Weights of a small GPT-style language model, trained from scratch on English Wikipedia.
Size: 4 heads of 64 (1 for keys and values), 10.6M parameters.
Architecture: LayerNorm before each block, rotary positions, tied embeddings, attention and MLP in parallel.
Training: a variant of Muon for these matrices, 273M tokens, 8317 steps.
MLP neurons of a small language model. Each row is named by its layer, matrix (down: output weights) and neuron, and shows model dimensions 0-127. Each number is 500 + 25 x the weight over its row's rms, rounded and kept within 0 to 999. Numbers have three digits each.
A block is one neuron, or neurons of one layer that tend to fire together. After each block is what it responds to, as a language model described it from the Wikipedia text at the highest values.

L5.down137:493471475492504495480473520483536489528525467522486476487552498516477480431464557513490476477520508480483504510469492512449516473536488491534519482511507519506541493488514478535521471452498525545481540503480497505474501512493476494500459523512537498494485491443502465530477531493505475497492577501533553507499506501497512492500499486463507518542472503494509452525501469469514496516505
L5.down173:531481473484464482480485482513466521502503546502513503510528550494462526531530493456460451475487511506465482454547491491466492463517477526563476478464469472553482497516487502484503514500546491498530494496481496503509526483489480478495516490520541523491464513467543523515516464463530463500496552505499467542504516498508498481501486513483505506538504511536514574470492510514470518525475
L5.down533:460490455524480513549516495463477493506478478528455507515544500482528530466507495536463516506520472521567480488500505501458459491453499485479501494483546517487512526529499516521504545519533476445513505495489498487503458515530491494531533551505493492501501529475465483492501493501501473441526487495524520553480535459499523509549549487514487498459493483479484519421467505494529495517509
L5.down1350:502493522513508512484497512499516520515487500490495528491482447520490517454468534483509508515514554524531475465501529536510503488492530485481513485466501490506491568484496500481491497517481509523493499482494495485478532485515465512520525525454491511487500505463501508534557490514517480509444470527513503506533558463559487492505508507527527474482464490535555503532459498462508478518502
Responds to: Mid-word "an" fragments. Short subword pieces inside a longer word, mostly "an" after a consonant, as in Ștef-an, fin-an-cial, Clydeb-an-k, org-an-izations; sometimes g, u, l.

L4.down830:457475486499465486584456434519499493498496516480512517487520502473509510501495496502528459482519481506500493520490506521498479535501524526501492496496475497489478480454513493486514533495529490551528510548509498497441492515489502488484503498514521467547503527478505480468480511531498465508510506468517527557527478512475514499488502489488518451500470484523477493451493486522488535501513
Responds to: Mid-word syllables in foreign names. Short vowel or syllable pieces inside non-English proper names (Japanese, African, Asian places and people), e.g. Murak-am-i, Tok-y-o, Mumb-a-i.

L5.down837:441472544482494538542500486521453536510494494530470554502474418526517469495502502533484503514491513484503504462492496449491525472490508485533500471475522506484474465507512477497488485496469529485483527473482537459479526514524499514504534454465461529522489491501519520513457490511545514512566522505539536526472498501506487495539487480497510497517510513505493441466556503490535483516497
L5.down951:542521502486485510583515514488459518453490531475513477500473495473525475475551526480533489475451482513493497476504454468495485512479543503502503514509495516507501480481488509505442521462508494505505455521473492516509511501553470508523491468502510511448482474534473518479497467472471505534540501505521529543505480490507476449524483493522478489494498499538499459489459527513505503495484
L5.down991:502518495511517498472488499520511490547479485484504484522491504498449514537480500490492514495551535519495503446538496535518467524531519494529499491518504518492458557515514543463561526510483479544503529566528517504535471532495512513487490498424497472514489520508526474494431508524555526484507480531492492520466538465529523500488523483480507493465522504477485556494492496475493525526495
L5.down1148:433478467497500513477544503508543508468507527511520508462511501514509499499484475545544476467488522526515530503499481434484541500506539507464511483535483541495522522502478501478494525494514488525508534453475491474497521474437526464563482489513479500444492493499507522495543496486503494511539542526536523481502461484488505477530566474529510503506482481489519515493539509474494491502511
Responds to: Mid-word subword pieces. Short word-internal fragments inside words split into several tokens, strongest on the l in pub-l-ished, pub-l-ic, pub-l-ications; also ann-oun-ced, circ-ul-ant, per-i-od.

L5.down37:516487492535529543519507508483483474525482513497491499511511503502497523473497506487501506487494472491514474502482551489497504532454472508495477510502529509520518547520480483524484501498523504471530470550518509477490526523462454502475548501511481494475493503494496506474497491478452447491472452506474465501514504557501465519426513472504485431529494505492482510453477508513498497508492
L5.down1105:523488459490512534510509513511494512507535483461543504495493489454458481489529488503440516488473511525513482503505487462529521500524514483507524502524485483518546535505499490548485573516525513516484519505509511490467509486488517492460474474528495542520497470460526487537544498503566468460516468508504478527508542504495494524481503502521540515508498509496502532515533475497572497517488
L5.down1259:489489495502561526493501518513436544492482498537488482496529479500478468497491519506500520494476498511534482516537465536515496528471534508469494527547529491505483522527520499463500467491530476495536529501432467512537523525502518537550544528497530490511462519496529470541493482541524467478512486472507484463485507467495527496517459501509513519539500474504494548474497462495489518485481
L5.down1306:524498471483569535529490467472521544491496458489519506520506545483508478486521512489498471537506491564534507488480507478485487498504518504549497495504468519537481496505510487485547503507529513477504499509505530529450497554482450527488502518481483477527495509503485512439511483494476496522491498493517487522537549488526487494495477506526463534493476526458446515524458496481508485480489
Responds to: Mid-word suffix fragments. Word pieces that complete or continue a word split into fragments, especially function-like words such as be-ing, with-ou-t, becom-ing, previous-ly.

L3.down29:497446516510461519521495470503479490467491538489473463540488477479482484540532515509508502514469551494495548521496493480524476440458462495534510465513502542477484474499539544520460494554494461540528512486509444518479504513466485509499512479493509510529518537519530537496517554471517491507470525460514512516491507542467462508514470493500472483475533497507481534478522524501486521532494
L3.down806:493500446540514523529464477535487510533506503530501473506506476489550495500506537508485511530518482555501553538432515506507456489527514511474497485517479501527512493503500496457516493413496470529504547539529491465510471519531477529516472490529491493510511501481506518549444464492504477510472475530525507552532453495495502487470487536515477507485528488499493507497490464462452501505535
L3.down867:497500524487474535493503475527518504517486474489524541548503531412477513528510474493489493512516508493534517465491483481495457577520509521444526519490491494486536460472535482500493522471498495549535510501477519490529447489471501505536492474496510492527513459451494456517527485535498521557516530543485469525501496483499473473508518492494492504520561521484518537492491488533554464474471
L3.down1436:471470511520522541539510496517510514477451554543490497517493515518480483480509484454523486521547533478521510521545495526457502542488516467488489499550492510541485520528486530506486483499542524489508508491445529548518506534498493546509478530489516488496500521479514478536457515501469498457499480454480448477538515485521530478473451501539542464511480498517475501565477508492489477479489
Responds to: Mid-word completion pieces. Short word pieces that complete a word split into fragments, mostly verb endings like defeat-ing, nam-ed, mak-e, and name parts like Ch-and-ra.

L5.down19:509497511511520510482473486493483489474495510486482530484543502505494477499536500472484536521502500490503490505545507497469474459498533492505520535515482511499458476550459493484505494453508499494481521507506520502516473487507497534513457523476568504494489474528535487507488551509529474515475503509537527545503530510522480537514541491416460480549532484480509497478482495491475504507491
L5.down441:534508473517489482512535465498449527529505439495488547492508506475484533513487477480510529492532507495488538533479495500479490515521515501461505495488476556522501462524503494498490493533527491552474505486502495509452520471458487465488541496506483463475470513513536488465499490494520438543458524469500533523524488488481501501497511481491521486528494500487454481534504468518457537554469
L5.down536:456490473476483506447476505482488481540528507504461478479475473468512521487465503496507514503462529460558506524530503503513520466570534517500501496476479495480479523531506515484557445467499484481510487495540494508524524523551489472518498521535480495517490489475523460476478511453494485525470460480504480514500533506485503495523487535472536520487487532516495529553485499495455515491483
L5.down810:486496540499532537530504500462517540513489496489506537470493480519520498469458503506510475548525506476510517545498468532513469528520480479547496538472572501455518471494481514537499470479489532509496484500534505505496532484515486485515556474493512528508477527517513494500520466502464513538465516515472506488505502533446472459524506477481482545502522509456467497497502485540501495522458
Responds to: Word-completing final pieces. Final subword piece that completes a word split into fragments, strongest on spelled-out numbers (twent-y, thirt-y, twelv-e, thre-e, f-our), also adjectives and nouns like blood-y, wor-st, rou-gh.

L3.down870:510487489504495488494454502520508509497496514549540479475491466519515429486540519531512508466525519507479496507523488495475500483487474513479487456505507525482492511516509510530495530470514513525505492538501531480496524523490453494506486523501507516504511525529484512466482457511481501513504501493511489538499433496497527521478529451474524507504512492515497460493497478440508508508552
L3.down1062:445527495574495493500507492568542493433489538491500477513489512520507485498526488534520479510510567502505519450526518465502481527501475504438497501510507492541538452487492462481518543481489507514479510522518490467510488506518500500507517479489464458495482529528495482517477490514489524537470481470497534494513493484496488508445521515472514545460526516527528480505538480460545485493485
L3.down1441:567504532530543524543494485509513483535466452515517529495507489496467502485473464515504450465482485535490467522477510555520493500511517475469482487473521464519509501481532481505515502546505504496503489488476501490507542515459501499510464523582524499531544523491473500514513509515494478507468575475471502532515502488486511480474488488525493549460504490523481472514489493507480496512515
L3.down1448:506501488546519489515533515501502530499557517485511483487498519492511527471480480457508469477514503523486526496485496519444522516497514507469495476518506468491489485483519523486480469487488501516458492489525512511443477446491490494500538496515523434523489459476550506464463504489484518491475468503530481514548502493456510497489492478534502505469465523520479514507502431490552497542509
Responds to: Mid-word subword continuations. Inner or final word pieces that complete a word split at an unusual point, such as Farm-ers, declar-ed, Char-l-es and Pub-l-ic.

L4.down708:528537538464503472498535452515472457467513489468478484481472489453472528544457479442519502467462447518481481497490508538512496526451499487511540545505489499553439488549519465508539491506495470509496520537488506511508463513495485479522491470528489542511487493501495506449471489439495508502483545488484509522521530490506510469513504472490501536471494496538498472537483511504538482478532
Responds to: Plural noun suffixes. Plural endings split off as separate word pieces on nouns, especially people, such as student-s, Engine-ers, ministri-es, childr-en.

L3.down220:521500500515466505528505489542472467505483525511448463478499487522527494496473527482491490482512503468549543526490483479504531484487515516521471447530475483455492492496492484531493521495474494480532553468504514452492456521531487520524518480510509501493525432514477503513481534456495529530515498492503504480539469480518583520462529467498460477502489478472574510521532483501505518532460
L3.down390:488508514531471550528479465506514493448519468488480505493496474427531501485521541535506479530475500546509499529507487495519528501487549529448492475459485505472474520538513497520539490466501502519487490474502506500458497522492509492499564529543520477516497481497554487474506459489513496554418513561533423508531478500517541480486485497516516452528542484472507525521533522502511513491498
L3.down789:486534513526454519540514512524516492509463519522476512490524540517512477470528515496470491504482517483494477499506467487458479462500542483493524531494451524476566520524477483539483528519478506546512482449477503488545506522507512543507522493508500465500493493495476502484501488492486529502514502505518499508511520522490502466509492467478505489464490527544508510462500524490478480493500
L3.down1135:536521488497505518520512493515526540502497532507441473514504521486541477493461498461506512479470466523520523462478497478502466490456536490505479450528476510512489525464526518520468508464507491476499494543455531499548470524508502498441499505521506472531513509539505496462491513500510505466462506467481504516517530538489540533540552508505502505481459445456506468558505525495456529473493
Responds to: Mid-word fragments. Short middle pieces of words broken into many small tokens, often names, such as the k in Bourke, or in Georgia, ian in Chiang.

L3.down80:511534492514481527481514468459471530509501501489480549520436530497480466476513480529486477519525493455534500501501557478503537494513507478453444491496454517460483537466513495506462516495489478504456536496489494558482499479513501489474476546457473523504503523482504496517493540495482499518477494527527508498488495514491525495538489512482493494498485515488512520491518472566513506507487
L3.down146:514514532558490483457468493498502534488510456552507495523529522526524461508516511556503477483481512442510496505466491470470467504506503540486515475500508524498538524483463482528498512479505481525434535477507496524498488477482490490482493457476492475491531518464509503452505491487460461494457485489489521505465522508532485481473501491476527467529524523559492509497483532453511487509481
L3.down965:505478499491514487524502559456470517503514525472499483475509466499524521483483471527551522509485507459467466489559523518524473522514518513461525466469499484493520507494508486465465515476507514527511484481472478494490486515538509565524521543479505462455508450531504525502518467504473494510489481449536476462497498504533513471497485503465525491531495530445467529495546509523474493525489
L3.down1506:498463537504547519553507508515527467498498518522479501453468496512504528467474502478453507521497478486480452489504502524490494534463517517486501473464527525470449515521433505521526489473509488480478553519488526490510465501481490512479548526504538516457515515476510506461538529502472514508478531503431513467507503542477488500514482528490480507462449517495462469499482510510488474479520
Responds to: Word-completing suffix pieces. Final word pieces that complete a word split after a short opening fragment, strongest for stra-ight and str-ong, also m-ore, l-ong, c-amp.

L5.down684:498457471522523491526539517484477450457505472506478508478506503522448532539557504519492471489521503509516473505484533500544493561514519505512515514474462555514508491499464502472466455564532496512483500506525490474482490517468510479523420480493516497494486508543527505488442488508529540503519499500474507472506486488552486501529483507541523486462487495509469527557509470487516505481481
L5.down1050:495473496517469516486456512521492481512508433524505503524476472496491508501457493535457490523498525520488506456465515565515494514535487512498520485500543497516530501525507514473485534541474500524478492534442514518510499549491528483527478550503517549487545508496519515521505492507481463511466528563525504473535480476510520483487475446504502483478456472513491473488520492481500490503492
L5.down1251:542517507527459499516490507494500478524516504509519518509476520465467526524501485449485484495482485501474495481525511509525505484496441483520497507515512466531490485510512496518466523529505529483506507573483519579504468514484468500485466464509487461508465461539491479527516522468534485504520467483505541513520502531493483503500512477521460488464545580501487557508454498476494506489478
L5.down1524:491499520485519538480509513507471490496537506491458476478532451451491552525509509511497506499450488465467530473457510482482501500502537452491506507517459497493484464528453500515497470479491513512506493520509493500470493533483568484492473543445502514528505523500538501456479525519518530529506518533479499479455543481480518500543521490506540496497532496504502479528485469471472481505509
Responds to: Split past-tense verb endings. Final word-piece completing a verb split into pieces, mostly past tense or participle, as in cre-ated, open-ed, mad-e, bough-t.

L4.down992:526534470490478537433468532521494487467520481474516530511478495490495512518505490502454488471511476491502494505519506489480533505477446480513499507499504486518517458523540507527471489492488492507477493498501500516536487476526567501489543497515465532507530494472512465496473533478514520469496499488511486523470505552500528500474460539522452449535535474466522515486465499528510489529522
Responds to: Word-completing final fragments. Final piece that completes a common word split into odd fragments, such as y+ear, tim+e, h+our, liv+ing, qualify+ing, finishe+d.

L3.down191:437510485459484481522522532486517517512502478466524513487541518504525498514479468526504482465540533532502447523534498456487521548504476507494517497489500535480495498455452483475454506476494535520491498522507494474513514491522509488489489519491480496523524540509509493502531503467489498532503477464551486485558473515419454505487481468494502489516518529499497528512491527500473551503468
L3.down487:505467504506518542548478449483480517504533518469480497511518513491463510518443516505528471510525520505503513490495496572540527542511499504523480520488482448487515489482500538481479524474452496500531487436529515514491471476532461484494472531516512511497493480530472483542546474547473491490481545525492483532502485496492512547473494507522497563499544496522508464476496490486470462504476
L3.down584:503507542489538508496515501406496538500505534477473519497521496483490525473478527490515437489523511529483524545507554469512537458497502510487499499533497478502487485527447494535497532484455505542489503497540524500519480515535457510504491519503494467466473515462527540460499545546481457530506487516468485514468495515478510466480464464493475490432498495541466498510507508502483507462504
L3.down821:459497502545503501505521516485516508497477495553532460495500489512520488517504494508495534507521518516467518507512503557522508483519476533472506493473465482494494536503450435493455516490494521478493490492510486498464465528485525466478476458528493529509474559480519528468484489476473490545531461467531462534537483490506482523474513508498503556527525452520521525498498541494510508481472
Responds to: Mid-word subword pieces. Short subword pieces inside longer words, especially names and rare terms, e.g. "an" in Altimani, Andamanese, Caplan.

L4.down722:502481481449517487482518563505501507458552515461494483523523442489523496499461480512508473515538488496501447482500477505446492512511530505518486485474518558509485507512430519479510495460516535470508504444544507524497503471535504504518516512499507525530539506500460474510549520488473493500507517474482468518513504482459498441506514470521459512500528481503474497521467496465494500505520
Responds to: Mid-word subword continuations. Word pieces that continue a word split into several tokens, especially endings like -ed, -le, -ep in pitched, themed, Stepan, unstable.

L4.down698:495522494521514492475511499521515479472459501520468495491466525457446495503522468518482494567519555535507460517495463484506458461490508504508502494546437492513539513545495498465510477504513525463504516571534529502560478523485513506520490533490469505462493470496530489528537479516484498462501497538510504503509519507516498541478540489477477498473477483480501490493504547526466514481488
Responds to: Mid-word subword fragments. Short fragments inside words split into several pieces, especially after "ro", "le" or "pro", as in Gro|s|sing, Ple|as|anton, Di|oc|ese, Pro|v|idence.